From a checkpoint of a small transformer trained on Wikipedia: 6 heads of 128 (3 for keys and values), biases on query, key and value.
MLP neurons of a small language model. Each row is named by its layer, matrix (gate and up: input weights) and neuron, and shows model dimensions 672-767. Each number is 500 + 40 x the weight over its row's rms, rounded and kept within 0 to 999. Numbers have three digits each. A neuron's up and down rows have the sign that makes its largest values positive.
After each neuron's rows, "fires after" lists the tokens most often just before its 100 highest values on Wikipedia text that the model never trained on; "fires in" lists the words (lower case) most often at its 100 highest values on Wikipedia text that the model never trained on.

L3.gate475:506478465499489443540512521455474528449538539509466517463478522524512520534576445405499485432520506476504498483484575513562491488502550388514490515542490587559561469457518464470482585523562530508498448549470535557466504555455536521521462522546491540495455513524457490480520441466533503562
L3.up475:503460439493549540447524539562501483504465443449485474507504457429505539524499528461532492480528550487535512499436453449485495456531504490512552507475441457462501452501479502523509468468548463451525517456561443535505507496524532489489464516450457541487455471516515498574540505543425491493
fires after: " as", " is", " in", " was", " for", " by"
fires in: "an"

L3.gate498:486544475461513519464513529479539469570510533559457493510587522472435499532533485494538464503457494618486491530555588452550536466509539473487466512474548472475466492488568453490511474413490532492554501531435480451492501558420458514522495495498455445547515514504516476531542491467503508567
L3.up498:507516541497522577463543512450555525512445550531421458562474554529546421605525476520555554538470525504523485428500526478516545474453551568536513496555579543511480490459436468485501454435467498541582557505495539487540441497478510570421442526499501469477539531451508404465573511478486463502
fires after: ",", ".", " that", " but", " \"", " and"
fires in: "in", "as", "when"

L3.gate416:507455542528479522460502436496509540492510485445513562493502504499478458492494487549442445470538423449523541549522512485464473506477533427514524460464492473520509482538455456512498489492562465433505466491518508476481649538571505480566572466525465481529506495477438533447468447474472517487
L3.up416:491447508471531539450509470484457425519443588509546474458496504484501442539454526540463513479480439443555503446571443500563467528460494505540533512446444520492501491441529486441453438479522392514595576540494564494482523426457468523471492471549501529502509503502459590535491514533454472506
fires after: ",", " as", " the", " \"", "),", " a"
fires in: "a", "an", "the"

L3.gate1000:478508511527454573535475519513571548505479520450552592482494455499519482536453481544473550560512511533513553523509536515419463519510498505511515473506477426526548533476491463438523524451539549461427496540588478486487513516566521456467500482506518497497468499470494429488507481512510531527
L3.up1000:505455493466512532514577574471497514540475432446512511469470508550501479486473478411557441539494505562503570580409454479500499544513577477504529453514526546563537520494505461531529548500558427488533505533513429507498490482458482538479455499506495562479485466487505525547540438491489472483
fires after: " as", " became", " As"
fires in: "a", "an"

L3.gate384:572438509545484469508555593477534511465488476523504476498466551411541539526391485516541397494522486501483487464476480502483485462467552520589512534461499565466468439524529513479499500539382523479487482477498506604514521540538429528451527579499549446479517509457479512515536515496487477469
L3.up384:541518447526456491474442454496525512488486465437532525496489540502559442442437520444451482454473438460476556500477515478447417450481495397488536481524540556507462512536521501492467448477607460458463478585513520523536508505477505499527455467519452509533564507506508492528446425548463535493
fires after: ",", " in", " and", " of", "2"
fires in: "where", "and", "which", "while", "when"

L3.gate580:548549420548498558571506450402476480543492488484470433510431446513531449505514443433465463535492464461521511464477475532455447520500474548454461504423572552534495497508544484434530458541503536582523435453518524517488536528495495585535480504524467496523552521554499556466458527555503574515
L3.up580:513494466539531422459532532508495484503547534566477453481469416544556403514485488484510514508536479493493510432506412453477496602476472526458520506516509570564521525496482533501451525531552472492484496547531510402509483557473470555524457486528485415443549493505540486449537487557540516446
fires after: ",", " of"
fires in: "which", "who", "that"

L3.gate302:541457532580531568482477478471539568514489477536474482547497484537566502511506502520479445478543497475517509555469475488448464491515522421491502459518522421462527475526457537547481488550545503520472511460573478468449598463562488488431437436472531487510485481503559530421527464591494455468
L3.up302:522540476452510529491500505473520469436496554473513422446480584485513478488518516462577533435557489551477492544498531456464486457440470520483477468446526462498480440487542474472523464518527507471506462494510505454519487503457497503603454446513481519500499541537586527522518490562388522530
fires after: " as", " part", " a", " form"
fires in: "a", "of", "part", "an", "in"

L3.gate604:563513504513469487474484483446537468598553518519509467460505516423495476490478576468480499503490441512488463545528514447544576553400436473410479494469449482476541513526445461534501506585559452484538400505504492494542479557607439546476462469440355505509480494459511515491561468567424453538
L3.up604:522506540518489498475545451500539475525507527472485423491470559529484500493507464425534456519517529520557475537441492498518529420531425412498531487462486488429534419535480448584507445504551538452585427524512494474495555511493441506519491522515476544503517535427509423501492472535475506474
fires after: " It", " is", " She", " and", " He", "0"
fires in: "is", "a", "currently", "are"